From a checkpoint of a small transformer trained on Wikipedia.
Size: 12 layers, width 256, 4 heads of 128, MLP 704 SwiGLU, 15.9M parameters.
Architecture: RMSNorm after each block, learned positions, no biases in attention or MLP, untied embeddings, normalized queries and keys.
Training: a variant of Adam for these matrices, 5653 steps.
MLP neurons of a small language model. Each row is named by its layer, matrix (gate and up: input weights; down: output weights) and neuron, and shows model dimensions 80-207. Each number is 128 + 32 x the weight over its row's rms, rounded and kept within 0 to 255. Numbers have three digits each. A neuron's up and down rows have the sign that makes its largest values positive.
Before each neuron's rows, "fires after" lists the tokens most often just before its 100 highest values on Wikipedia text that the model never trained on.

fires after: "\n"
L4.gate212:151118144110150087038157106155130140145107133127101110149109107125148144144171069102108137107117091137179162141158071097119107146123085056142136121107082146137182134072146112153180191197188175134090097121159078135130103126154115144118159184056169121086166144070099167133134142113082129128163163142113163183128098179122109155082143102099139121078072098123104123052125149097146136093134
L4.up212:153131125082120088069143100136148103161124137173102085114127076145131157071124185144123059084109138166067213099144106166112173050069153088116179110126141138168163146140132116094131114155148111120109156138168152097133148138157097116099140129060171156130165086067129108121140161110088125118198105188100215145211160118124099178132123218075110157106169138156107168102135146078164163112176
L4.down212:128108154134161138101078113103113113119131089181066173135141163179147082109121086108111125057142160071096175145042162125110099112169161148126163097160151139149085127163159127155052151100088040182116166123133212130126101180102173078173112082087136116124101122181136099151125111141139123142155106142172078129114100130126150130150146183176152093121192132136131132127105158149133102131114

fires after: "1", "2"
L8.gate175:079176071105127110109121066087110094100085063123123078096113086136125147152146159118123085147081180156135100092124061079095119152129103155175140133086117150100152117174119121150136122152126138123127154123108124160178107098099137094139151135101188185136124145081137161122118159161147148194113168089142135113179080178130166067133147135136184140135111169121158117103110101145111104176118
L8.up175:153176114177156157134134083160155080070134111201131128107130151099095130154121187114122154140136092113149132165171107072079146179147135133127124128088146089117071076134117090106100112166152177224145145155150116128105085120158040133115048149073124166136176082166136109137117120130092155133171124106117109132111113137088152083152122147139180107124063081175094105112120159093076097155123
L8.down175:101154145106144096132119096095093137124096102112181101106147137142138095149093151158188164114112138154136142056116082196102109151098102105140182150092170168136070152143084153109159101159143162087149178137152181128088098157130144171133079191107112150100145096135114103123132135126058155104160106141106163091165093136126112095109099137125192099139162107189172144104141098138149095130170

fires after: "2", "-", "4", "8", "7", "0"
L5.gate673:101077127147165158098154097191094149126085082112111127119158097170154147142096068166202154177145065112113103173124112165175144136082150100124109085097182132118218162126212144099165129119134110110097179142138131162108127103124101110144137153085179149123153129135069189118191159166073113145185096069150099156122100079132083108088158112162167133090212163184209149088163117117158192191097
L5.up673:137138130118161093158195126126137103149136134110170101076144163105169125078114122138133149154108043181153138134123125132123138112093110118182147159115101099153125100074058186175109134099133141143147084042105083090139141117147125137115155163172081169050182068130064155130141164146160162107115163088144105106182108123162085155148101116093080183125162076116127086124153171104162156118098
L5.down673:148137084139135141205070115095151092135172137102131111129131105128149138220169162135141107098159135135117213103140100115126169095140098132109124128098107141098096092144095160176105204103146106112131143137153152132098149137100151121125086143084137047102112164096156114063058102189080172086103136188181121178101167091093182114159105133097108110121105178132130135156079103161028117182150

fires after: "2", "1", "\n", ":", "\n\n"
L8.gate185:122111062103122083158141097142119134090095087153117112158105103085158111063121125096112101157110127144117130197084077102116116113142109096150111068124063162140139122171150118125120165067106165124111106100119083131125159077126106210172130071128064133148095099113141143043101156196077152129116155148158125092132139105109158133084133142087114070170137099116164096149128067141111126073174
L8.up185:096095127133152099120109166110094140164131097122104083107106146122143107093104148122103111119107169123109103091133112140099143131086109104115148043144089154075157078149069153110132067152141132134108119155143108161157098171108090133114040139131144159145121137088169117117146140137088168107172144109149171110131106137163106159081103160107179165043173159143103054126200154149151134112119
L8.down185:124127121140212143128100087101151118129156152109151119069112147052178145119098149127104113106120113154076134158122129079138162089133127131156137143126126170118153102117176179217137126159100147127130155214138174111091133083096084129108121142178166051145138154114154135119148109121098165141128187151154111099147145092155123139135111136158134186125112125119057117052118191188145115149118

fires after: "2", "-", ".", "1", "11"
L5.gate531:103098120118132217121162098128151156141151097124174124084110093085151123132131093139146149142104109176160132168093103193129161057130169089111101138124164142121132096143177132141083171108154122072150178151075122092155108167123154142132168102105156173069129124135083108143161156127153098180117100156117098172159142096095113103123131120162096120121163134145099122089136062160168160158121
L5.up531:106175128125106117103161097199128104141123104104075104125091137185117125162179166166091151069063078112131140105134133146115117099090092111138079107122166169125151158167154180158087140147201173097161109124106141097083106077167143104183082113127224118120125127154087135119132155104141136098117148078145187101104065116122090145188101123122146142135154159175215174140104113133141182096102
L5.down531:092066090140120128129091143175109184122121135089201104122120140185070159069135094163125163151192140151073167119147132163147142110210096099130107144110136137146106126082187153157113177128133081145132147148230129139102194211093087147101100141105196194136160137086135116134205125124110128139126107159089141144102186105161096096088078134107097132137100129124144120141105097082136105117150

fires after: " st", " sp", " St", " f", " Sw", "F"
L5.gate76:202095210124121051115192170108104107122124141066132134211131181150134139185161181172131081149104125125146198138059115143130142145118160148122136077161113068113138138140108071093046095114119171145144084138131141089179092074126113130100155093125156119161105136118167170106139181152136120040134116158167106168090141168114138165141144051191165126112157074138106089140162077105171105136075
L5.up76:193132152145115151130093092085098133119139147102168132178129152161158089115088112102108043159139157146144233058115142167116138106114105120082102062185097097142090154159124176039066123135139190131097115123133105099120080179146130138143155049123121138178121121105136109137174146160113184093083125177158144143131117132130113153098175079158115118074122080130109133075134126115136118114130
L5.down76:180109159100150166110171087111059163124175137134092170117110073174095066208174127079120098157156136145170064086118142129123129132040128153092124143084086137089149119126165154081141112170095112177096079173156155188176126121118129135133098158134102147128193105126109130074113151121100135142144147136041106141149097123164192131096211148124110167139138141157129112166114100137124063157112

fires after: " N", " T", " V", " Y", " n", " S"
L5.gate433:133137089138189139100157083205157123083101119156140144145080119069126175111107154162195122083094131118157117131114071146167062117140118107130104154104162139098051158177139121130186100137129136154122098141160104107138183130116038165100182080052117100101192124152123091145197134164185132143141094122113146136158159168134133091139153140155148187127084144118123187099145121142084127107091
L5.up433:135128143155115130155076131118087154104167124087229108142120103125098137154112126088147093156239153099099112131125124051149133103134131135150145198153163117201135123113132124109141153089168094136133189153082118128126104122145146121141170171122146157140165092080078107163125113113157164121143153132141099097110114160145137141149155114084078114122087116136151108173099117119123067166147
L5.down433:131138082174105108137201130175151087122085100162159119172119108089152151115112141176113144157159104135188144085186102157087104115146097099165084095133075089109118116101156094150126160143038099133129084057150132116204109121134112126095129050119102091129077141103187122076127110131123109105118147110157179124127144107138088144150113116174109200173118090137152139083110142115143182164128

fires after: " ", "-", " (", ", "
L5.gate300:154064087166134085110149109137119118061185117107102093077120107132144144129211156156121108071149186115110112142150117109137098089073133133115109088189063110122114103067085141125145146122138082097135075093071147174137133149182129159175191162143160096125152161058106140141124143086115104180083065099159118150071065133130143139131151094048132065139090078088116121136164100159124128078129
L5.up300:133091120141180122111118115123118089121162120073130116098100069163129123101095103140109144152168161209133138153144152069171072175107126152127098143130100114154122165069123128153169151118127147086116155094135090120133101113155132143191152120142177171115147170136145123133103094167193118181071106141183149143117095115141113140155168080116161119144155099039069076170117099141156081117161
L5.down300:092093119082110144132144163142158137109060101102130156149103120207069072104113127113116183121092116124144176136105110145094084145128144105118151148158154081075105115154152131058178115131097178145143145161099168180098177124143145081150088116123142118156115145086117130078120140057114102109111155105078137097216105166160092117094133132178135133171173140134151095143074144106162076160135

fires after: "\n", ": ", " ", "-"
L6.gate105:124064197135109132120152155159185143130180147072134127105192146103115096121163089177098146160110122100042073154104072188135101134115113154091135121114078088085093142167151122157181102139108136117086154093156164094117122108143124081112128139142108128119180149188141143162135154118116134131154111130181100155058097138138116142155130075149129092124125128135153079082168098082158155171112
L6.up105:119159194126125143151074163162157151120173144104082131081143088102085106175139095164091095073158115082038124170120118184077137085128133177113086117105107142090145130152164063123107154106158130130117128131153166080109117154097122129173125156181156154175123072132125113097130096117087196193089112134142140167056098127106060159149035124137185135100134161111168119089168071124143119097143
L6.down105:071136168167154086073117101166115151153149089168157207101162155144154135143128147104168094141101177128148128160128167092152142086173121143161069160095136130134109148103173092199086127063141159121128082139114158110148157100102167111141062110095149073070073108154217101113140104086155170100098156083146132093172143120155152158130157162126128153111144110122132141189108145157158116086099

fires after: "2", "1", "6", "3", "4", "18"
L5.gate266:180114123137086124098119095166101165079092135090097121138096130101145128130160154178132123119082167122114107126135119190171136121157096151156092160164102179102133089162140172190136164108174098132108171177148108151118162155124151078163137141149110179098154165152178183127122097178145102134161110111138108202119151144151163116073122105064135085109075158029063150116080093092138125163122
L5.up266:142145085105131118112113114102134150157163146106111108189095136146113153140105120152101121204082125105107207161115142127087092123131135142113120144136176108082116152126111170090167125125096114133135108172099222152132174195160101104124039148179148120148125135143148165097118118132119138054077150103105125095085114217158140129086120183074110124135107143076168103135086129135158110160089
L5.down266:152130117111133136112061175129102136034151140083112138083086109098172090110149148155172125093120117110075140149151127196149125141100155135126140150119107160119176112111143172124107143105155096123094154122136123195183051072119128100120139111098127141114119228178197181167090085129132200112179091150158138192165128122117134133087143164142177080199090172101059127096084077151126124136152

fires after: "-", " ", " U", " CD", " R", "P"
L8.gate80:112127165097127119171159094145120067104112145112140159113158089088127139120138145139126174094114115128096076180177079136112160151051075138113143143147118055098137170146130127137176094133140156060111145162073100077090144051186116090170179169106203155201143057160098148113143201129152158118123124134140095128140126160093153077166116119135120187143108096081169078116118104156148160129141
L8.up80:106121151134171158144087167089150127136172108150158164168102105079205137120100127131138108111133127128104108124134136167088202160149136136054095106133120109108122172135097042159128113111237103131134160147129151148080118100102069072153153110172251152157149086107151100105075194113158129113126110117173131153104070141117105075150145170120084167146126109141107065085131126174116179077147
L8.down80:126154217132086135122114141120139121166138112128148091089103129149148121105064175124080202140095128083164120148091123132151143111157121126152152115165135135149085145073064144088140128118122138135149095172043148158114121100130125143192129112134151170157142107144102117165155134142139115084142178109139058139196161138151147071145106139152102191145140137120107098072146149156164184108065

fires after: "1", ".", " | ", "%", "6", "4"
L3.gate625:127068155099158189104138130131151096098130120117155128127109134161116151083157108135191116170144137143172115240115147133119149116127177152086128111108104143092127104083124093124198178184181142121077149146128166114172150105122153199134080139057145147113178138080156189128086166125145149156109119118115088145174077131145140128111160058147068109072103109065124117167120127162108129061111
L3.up625:127068134088158166125129142128146071130155131180119099139122124179114145109126131110177163154150108169173080195103131117111118105104198142129124114045143149063134152051119098140147199204135128162110158107159138091132148132134117143106113098096104097116187138123195168153096137124165127146140110163073139143162148127132170121125135117182138116047133148109152131117154112174087132097077
L3.down625:127097116117093127132133113115133067126130130142111152150080129139145126124159086114135121153138148147083167117188124119093119112128121172174091185162181155090117118164104133091154175141083142148107149184094092098117091153089170166093090117131093109106126133199155077143147153133139112156132183154136113127111096124139143161081142137145146117161110165091151108152135065168153153131071

fires after: "\n", "-", ";", " Pl"
L5.gate221:135123125109142129099179056176118078102103107119104113129130133133130179120197095159083135155091111148099124156083071146174151124123114136140086113119097131197117083058120112102160146139156152097108136109099109176159121119171076082178147171094168146101156089135087188154146147094101085099107122098158174137136146139111124122100149100150116138098114064134113124108166107118168124087158
L5.up221:139104121112125108133191152137128088133092128127109119150119106159148149103165117114091172165132079133115141084112087144078196125156096099121111125118118165176158111113138080144086181130136169108133107099124104151050073108168159093156130195085131115118194095154154188143125147089098071139095157146137191105079131133129162135120113108187092109192160111096134099163178114120115146034123
L5.down221:150161166136188093133093162112133165130110111121119165075089116076056168121100119141133115072127136092087090125134154128146155119100160105098085072136147094087075113141151135205062139133143093176122132051114104165080088149111147111149101128137188073122126131102127096147121110104202126146147116109115188077091109185223118126128169074065165085107126071147129087176117119076150137108193

fires after: ",", " r", "5", "300", "7"
L8.gate204:160085155119117139144122136156076108095065143105076139090167119163156128098144150122044140136131150170150159123114153108108161137133152138126200113098128131167083150179104141124066167193128118184136123146143147098135145094130172091205098144078142153154153113145204198081072173174144161148100104127134136129117143180139102122153161092130214147155092175147125201152102094085117098140150
L8.up204:133147153103117117089140131160110044113088096134140142164154114156119126121127103064106067141125082163098155154136114135157105167167184160137057137078130035162076113119186148159159119149140161104209143137118106108084138125122068177051077115143130139129121095157146078095122105132171163070146145147131116133081153106151131160103133139153100172128146159133123088088074157115170151189033
L8.down204:148140152105161171159168101146161127143113102131089135113140113132137175146090161148185122124172165168153160123065126095179117086080081124122197151121124190146130106143133144191168109159074105132150107173196154117110079116100102122146181135155084161197141118145111159134161137110131134127106140066164115097126161087130130122192060094177143149151101108111113138157121082186121118139135

fires after: "7", "5", "4", "6", " f", "2"
L5.gate525:159218143107119114084130084133099117135100124114150170112110112155086115131167111093070136138122071132160104111133147110115094130148091170172124098125103132124207106139168130103141178174112151077100122127107103057150158088142115146144116164130102179161162104076125120062136181174130139145083131101156118199134064134160124141121127158156098115156148140152153163172124173148093166140120
L5.up525:134147125066130163080131130180097136129089119122127198114125131147091093092145167115127109165113132156121094117126144126107136152163179118127063099129157090118168167097177129119135144163115130107107089145168116126091140114106121186149117167148129140141105106112130129140109128093179175054116132153131097129127125084104142141156070103101110194141125170110139159146169119174174169134093
L5.down525:126111137132076059102131176145163082123156124186113155098083094118156172120128184088121139170098131172094116069079088163131141161060138091112126142170124155105119148092154137130156159117125152137153187094093105171151121188113145150145052172148135175106156108146137159157134132149101140109136194093148149101077174145109079120168111135102158134161133140126113177104125130115128138131165

fires after: " | ", "; "
L6.gate50:092102054172118109118170116119118120105108115154146133078100098062078167136135137158175193151060106179087115096185165074103131119122119193132089116093175170153133121130141203146127123125197174159164105131163152092131132118159146188089079102093162153138134174152140114107124149142160164100170131068139101160137101135119138128110124056133121149111125104115126081079099110103047130096123
L6.up50:141087125114061136107161139145155077092149088164128136115060160133101124120118162116125162168127147151120105189088091103165156164129137126167072094148156150146069167069101169185117143163139149131148118092109147109140087126181191104124120058162123185099117130099165189120120150116061180157150109133094142103064130121117134126126143100143123115113132101087138173187082138175112106124141
L6.down50:133070167145068133123162079097083135161097093132081103125137194162127108133138124152097172169147097075148125166076116197101120126136149178107059102135157129151161123165113076113108148155126176149175129122137082078044096127159187132161102075129132070142113068089116166106153119111065126102087077127101086180173135133129084178135089138135107110125135129174163113096111093126165132092094

fires after: "4", "\n\n", "\"", "I", " Label", "3"
L3.gate60:142124132113160153106111092119139114124130130083101175147137154125158131129149050110139149105171087152172116224138119130129122149146135122147125165103089126085090054125135122128133219112125150066132148192150097123175066149144120119091149114105092143137138160163118215157136170119139063136142108099134120160174166150157092121109137107116085105114122111048151113109104098204130128132150
L3.up60:107071108071206153115118164101121156135125138095135104087162190126147161140104095132169113090169124175107145157174146122128159169128151122110103135107144151110127128191068175095164133101096116063128150225138091120192124145110064135153137167136099152124162132152068138135188094150125107126161106103107159133091168153102100075121139162133102117108065156092183139053134085142173086171144
L3.down60:103073105164136146153146115128059128100137126092127155108118046117124133043148138129191147106142124143055096115152137148146138111165120160082112144120123135133117182128125205109134180093134117085136091159133151116189134092091133083146164128136156107152165170165154141152158170110136110182100144159117099100121152150168107155161099125157120113132167130065146146160153213132126115141128

fires after: " on ", " On ", "On ", " – ", "\n", " (born "
L8.gate595:179067149150157154088096142122129188069074089117106182173078113077161127129170142156132071103070142138059099098125149153197143133075129139060081124143066105124161111161124089158126125131118177118087119132121125103189117123153108135131077075095133119094135099159145182121136121073136121169137102097174125156118185088127110135157101200155115123179127124109094120170158125102097089143164
L8.up595:138123143108134137086084116103076070128105113114123137177100110080188117145138120134160147117129126100093112079149120114090134133119206075020116071125094177113171130156137100140112157124062124171134151163131143128125128122178108123142133142089136108099171110134067170098140163072164174112147072128193109148112167083097105113191084173128132140125167065114103143099210133092092127138139
L8.down595:151105132085124102088091090109092174090155147108102149128128146101135107143132135200105066128175111091125090057123160127127160140059142120117104091155125155105102118124172113145140179110135158159063158132165109132131114146071145184160126149145119076139130176106061200143123120049119138120174131101164188132088143126127094173110135133165090064126121160171094084157135151098147075121151

fires after: "\n", "\n\n", "| ", ".", " on "
L8.gate337:201114141096196119095165158146103084112108158163145132085170121113070108127192152110135091110153130177137128109144118111134176144151149188169108090132102126093118116162128162164161116162159127107097142099073064124141196156073132144144141126090144104194108099149195155129124113122088121145164150130115156169149144116202097129140074167157104158161124155200074129146122145081192137105091
L8.up337:155113126117125034148093115126126133131097096063086117181136120174165115120120118069075072085162104126115171106135098153088152192155114097111130126124181160092083085155124120121109194095116158175120160153100105151050153146148122140125117105117131101142139053069082127116159144060137125115141135191150051113155157129128113158148060129111086114127099077161128126069154111182139107093122
L8.down337:166150173140137134147183137110132125135125110151097136123124156179110121087114110096161116167116112140135095111126139093095151128161139146146136094113114180099160094137091144116147167096175098108062162210135098133143120167127163147112142163130149152148130152140138115097096117074128097089165089121169119157127138130136144161136145131097109093203153164150130152120104146103137112108155

fires after: " (born ", " and", ", and", " to"
L4.gate649:162108065095106200074152157132182088140128103124130059113167151113147127118118155158185108090113101080187105127124062086142153114120093105168175125176076092116205142115148147121160149156114202159114146128157203117121147181109140117118173118110095140143206157115097197156132122198058110169189116192097118127147124097118087167127126164113140086123145159113083144142113147123178160133095
L4.up649:153082086155105165148142188141117132110108113057109133109203126088105116125141131156195148150201146064120105198131100132132191111156080130176081135138131135112147124149214168115199196092136121144154105088123175118102128175197134145082108215120104164152153150122103150124155109151108103157130099167129133104106148133074115160080136105097062077116135103147067126068127091113141187143112
L4.down649:094169159154170127177164148084147130147104112130154211065078105106110107124128072121083130098113148121087117129078160121166132089130089126162174124085115103114119105147113104109117084100171154077136153173134173110136101103108160125150104107125162178110062119122126119177132121112121199129190052046145158107161121141187117055114156132074147110100085105143131134159116145154171119114098

fires after: " f", " F", "f", "F"
L5.gate56:150072137164142077090180129204162068088127119123116152149136097159100151135175144092101135113125146179097154188146138200149025138131149123151148145104131144115102136091169107117086137109138111145157127114141127151090123074127103085124162133132132202058128200114166157186173141126159154114146090131122129156148150097119123122159139084117143082122135135101139135115181073084107124136105
L5.up56:136083124129113178174183120179171121129113119115130079125132214142130140099154090161124193095128140177115131209073096123140116123115131121075155138102129087101131116099080177122100133184143170123120096179185136097123124099153148124068152076136104146093144105087173123152176156121162175147098110168131124135172152178195087149129138095110177122147138093114144125227115112184132129053119
L5.down56:211124164151204128133169139127132160079178154156128092160142115102116113163099140124145133093106145183058088167091143083165163120148175109075106129094118171166125135068094093153103106079119151096116120136161113179137169170126160145155095171151140189140109156127113158085159111199107128161171146126107106145083140112131143129052177115123106132066068086085074056151166149116086073056109

fires after: "1", "2", "|  |", "%"
L4.gate625:130120098128135132155160151134129110085096088139087172116114166113113142134148147132115154146120092118154157131155162125067127179064169155080132078076127081116093083162101186082134134112161135033031119152141101170144142122094138143156107152097159127128192088109150159125157198109101169162187132118172086174094093150218179112113133082172130129122177102095157109138093121142132177042137
L4.up625:097171113118133145187111124119128088137163153152143128108154158085172119152154129101179138181141088140157107130155115137087096167085174164113147061084136070082140118106091186144195189083124157090114107132163168169142121131147151185143151165141103120154150113119136100141112099101133178147136169148145109137141073186154163104124057072205086164043133140108160125117139099157130118111166
L4.down625:096111144148183160107155106121096105122137143081133123150104115080086121120133141162092172154098116113110159118142161096092142125133132172058108110142125201080158094143135168141131165113136153099124054124096053074153135144129103114217116122162119089165178125135125115070140143122123115090136178074152152099076135159136158126104118154133115174152175139135070108112129118117146126127114

fires after: "\n", "\n\n", "L", "C"
L4.gate354:146142130138096093035163141128154111134165096134138126094055141144089106142152075053104138103098112180158135157141099149129114159121135108082188135071082147141125190139099107162098169085131088093133137128118062137136069104154097136176135100072150134089139092158115073151067109152060136167182131140135230120102157097149164161181197093149115150170150106156118186095121083098120135152134
L4.up354:143097095160135125101199151108146115148116135136093129092090064149130143137122095122115142146121111124148060195182099189144148099192136127091104091061128104131123111119054157113107145187141138080127091187123077134139089140077116150177152118081087107124176096081146088143093165105131108155121140141167136141095140108114146136186156083088078137209133121155133167127134164134111111161147
L4.down354:182186147159144182141083129119104069154165104090108126130126162158093196131143127124144089086127129086082125095086116133103140113126132160186199093152104102134163150127125120153120109141185094156116091063137160150127085112132084124087133123127108156128141177138120148103145118195169176172092119154104085135103085159176076123121130128123131162084150120124099100155127138151120074165174

fires after: "In", " June ", " December ", " In", " rec", " rev"
L5.gate691:143137137121219075118159132129148165158145116086057159110113080185107159093086162128094103152146161152171101169105102137075142151127110080114092158137135043154130124115090056172140089155161087138132143147157154104141131110147115139137128142177130141125123175081132188177122209126096066098141103109094086167102179095208168142169157115138160132154180092142142179108129153138094136117126
L5.up691:136125127107151088155130112150115145114111132166089154149084124158129109100084186139095112107097152145179095120134124132129165089110155126191135156157101099135058146057094094215135122160128123105105110178103150096140151133141098102102182131122021096152119117151132136134129123106085087115102124124076142109129167154190119172160132158152144109135104073195175091131172108142048158076090
L5.down691:138138130119093068144116119121125090091064076135040136139051143143124104132107071126114091159121137136099129112105116141105113113089122162151066109147135128157114143145152122107124167084105161108110104142161169133109137136169065160136102063135068088107147123129148179114145064174127117140146116037115114106128055142097174120079091127107112116177098149024116112096090125156236144167175

fires after: " O", " Y", "ak", " T", " K", " W"
L6.gate38:098051193120115120104155087101164156123128090130076146133113128100159174113118084118141165051100120138078090128101142144125158155094107150089146112129108087116111149139110123127119097109142123144123112140147088105143085040154057141079094164058138138061053099071136145099121134221183093207116160126158120147065114150151159123136142135081106125143138135071092144084097113097116153076103
L6.up38:130046117129150132124065117081138176114156132164107095122108124039133172137121112117147157109091109124060074087099104145070124095112106194133114068143107104093129102116129111118149083088145111156132128121106117123137108088124133121189148065104128104103130124106161081138200157115109025150154106184130117118090059150094104087165136157162101092176155158136079114137106108114134155092110
L6.down38:152110124135167134132098217119133104105113143166184097137187122120115088126134135119117214141099168164109183114106171220103155142127113173130110136150137145128165083104117159141160124138084155047117101121131161121108086086185152158108201127121120121079100136064106104199190108143103172104140129155100093123135195131127100126129206167135166148135151151122135115141108125117121150149224

fires after: " \"", " (", " un", "-"
L4.gate175:170086153158105137099186111090181121116114132125090105119121101146114123131129140132095103090132152068142094118087111115178164158096074155149129129150043176174161176104150179172133135115120132108121127069136132139158119144149182129094188038082126197154146117074085173133109094191089136171137133104167157147145089090151173140152107107100129114116129165071033114151150071158146088077144
L4.up175:069163149129084133143161151143162119178147154131138083130169104097122151093130152149151064120182181141102144105109145082126120104086132120145138179148138167141171161175158102125101091098113105121090104102156091135147093180185175135100177136065132196168122085091149098124126097150108125194111117103147107162091172119111129134133145098140079102145045174154093052116142097001114056112165
L4.down175:088138146132135167159047121111071115069138128149122069118134159151119120114118144112170106101106111160134159139069101097067083136146164061115117131073128097108184140110172126157116136110139104137120084180128144076129142092087109105105108161153116124118145164159175153155152149130172134134097112174104121135144137120177142077126176162140112190172100135193145137123100173170133146105128

fires after: " | ", "|", "2", "0", "| N", "200"
L3.gate528:158072109159189103122149184119121131114169141122107115081127161067125109125147148137172176155086116149122136159132119181112111119092062135107144082133154151157129138072098120170166159157150142092131073159097140120146143100159178128212108162137165140184099172129137173157134141183091106064164126138149096170147097139138173119116121081217130102136145152129160185092178137122159110149119
L3.up528:136084104124174146127179156185184152107120120129134124130119156108140123147107113091180154089133097119119105137155061120151177207081136080125128103114150150125126135071110087139095146167143129171130106127124105108166037114159166102103239095172118128158104137100218152122124076166136102130171142138102145115112165177160081106130127104154170162183162125185151123111096085088101131082145
L3.down528:107103134165108122156104101094115090114098156112085135138121165098102129141133112038148130174137107125138120166144102135095170198124154063136119093110136227156137108187152140089176154163128189094160121145147045054078116097135142099135165111113057109093117154103186119138161127177127103118134144121149178096139161198117129149143118140161160088157071109100155115106140127123124165088133

fires after: "5", "1", "4", "8", "6", "3"
L6.gate583:089117117143126086101180099150132116145111115167086157104166085168129104113105047156073162172141151093146109207171131132131163130118034126150101047141164087047160127133130089141142160160136154154159128164153109075110170144143134176140043184110126095134121093144157104158136181101148138113152118136112113132136093147148073141177086125140111112138086083119123168116185112064088186184117
L6.up583:154207144136172147137068125114071184153117107133126174141122117140118124121078108109144162152155060192155113177184145137102127155098111153158126125102126128114162162151149088167139129091122090138129125122199125146120124148200140161149115162166060158150137189108175125113112171130145092100139135112174117151138189090071159102087097094121096161164146191131096151137154119102083064182133
L6.down583:054156095163097164164096177145123131136093090174193108154135095132106121083112116095053092157101133129117151113117177147119096123166089117108134101138151193119083149146119131152172115120124176124121108189082165080142169119101177049159149129136149127169117068071179075116137095108190171088139181127143188119147131133153064104167110064191154113117082128131156073199136115125075097125100

fires after: "\n\n", "\n"
L4.gate540:148119210127110143139193134181094136110079105098128132121078086149141133131118136119108155192140109155165126208157141168106107112126159104134120165093094198163148192154104172142133153137169118120133145186121099165176120146156087137093127164061117059158113116104148108131177129137089119106186150102130105114111138104132107097142138067170130158239115078176106170178147193116147067145101
L4.up540:160114153114104051101159134157116078134119141151090109167082110181158107127129050100102063111088158101126099160125159139144073106191092131108175141100082137117093107094163107109141160129169123150102174165124106134137166042200108128099117087120091113158108211106153132109120125121063111184119123107123119116179232098202145143103125148127155150171144120120091131106199167112130098191115
L4.down540:139111119109140129122127113082075154129147105088111171098145146132158143112127097122105187131192129103150169119095116135129099179055124113106103086112138157132161111121129171074181102139068162151167137126103129187139065165130166137143085173108137127144123127136093174136121118115133082130162096154110100124116092100141097090140069156122171132126180148111085102101073097125174156100132

fires after: "- G", " G", " K", " N", "N", " V"
L8.gate127:180093089169096103094142122150128081097081121100150124075113146083124123155115155172134079106173100096103188089157102139082175121114164141145172139133165147142117125152161148130090110071174094140172150132134069129111104093121124136176193102158167178097156166128058112148121142145147127090124096114130128169178158131119127105152208113123090110099106120123121141131137138155101085096123
L8.up127:128147133172130118126110148111140145112151139119135119101182094125183129166104099140155073116167087169163092140128112151126147138089119090113125099117158149186138114111146137127163112157172134147176213163177061091141103117167092111150159103172094090147149199080108109138134121191126161094159103140137106119063159128130056108155153167138076141164107181146133089161088175167091154061163
L8.down127:174101123128101079119167223094184119123108116052163117113063141104165120157197110091101140103098076090109084121180115108154095126118122202134104153110095144183127193150153130106112165077125178167120113150114156101152127123147137156113092104091152121141088146156108128084145114157111182094159114074109090095127076144100155138126131115184118126140118088137140150114176180088098143113168

fires after: " W", " T", "W", " w", " \"W", " Wh"
L5.gate289:105161160162179138085168135147095066104139123054088149090088128171142116100122126042186145103120155139119142162143153117142133077112122105127108156134148146068133108057159100151112144127096092075095119157151116181112115095132157114133147087136138180175184157065118173085108095094172131100110103145175121161037152128170209135112132105111080142113170113162101107112124159156102168081074
L5.up289:110172151140097142153108122074118089081154123138064113123151130082172104184122129176194132159128142156114133108139127122129144164141083119139132152168119142039172136125169137159115121135124151111151175142113147078114158103099133151174143115115119140100070129156156143158091109111135168126101176173129155108131109147098109118093131152120177083202167138118067054176123127122132133142179
L5.down289:115076097118110108175142135139098158089144128145149104145168151146119124153128163137161142178048112082074114115109099103152133091171125116118121119102169082128121083160143082096119088150103133123103138151156200157069087117096197141098138158058159094174136152088107126093147158123148149079168075080108088075135124107123067116129151161178109133137161156176121147144092123084138104121136

fires after: " | ", "6", "12", "7", "4", "5"
L4.gate586:145096101103106138089127132170119124077118118179137121102138119111116118050132145135116215077088113142114105159179105123147171154122120158186124102132132167115155173167107149127137179194142096114146110143094188121144145159189109101150085194070187126155193178119119157115133182106182126139174123163121160148107159156131128192142129121169122140132107139102155085092186148128168169151158
L4.up586:136146104094109081062161129169079148102117118127027144118129123199116104143109118083095171112130128193215124153168121146136134168096108132173162170143170175115180157129099162138088152169098102079114136111079124124120160143154103117134153129046155144144078136115144131109125126123180066137198118125157170122146139123164142122175118100155129170179103117074155164094185139156164135154111
L4.down586:087088070109122139139101084095177197110128121107103184164107135147151092144182084160105083088156119099131098130121076169164141081047095155106139144085153147152097106095188163121122101117164141119142184140167084123125101109170114152157186077109108080090089135129091050125174149140124069147154161053109117124116128076131080131156118112129117115096116095170094138173100147107108061083109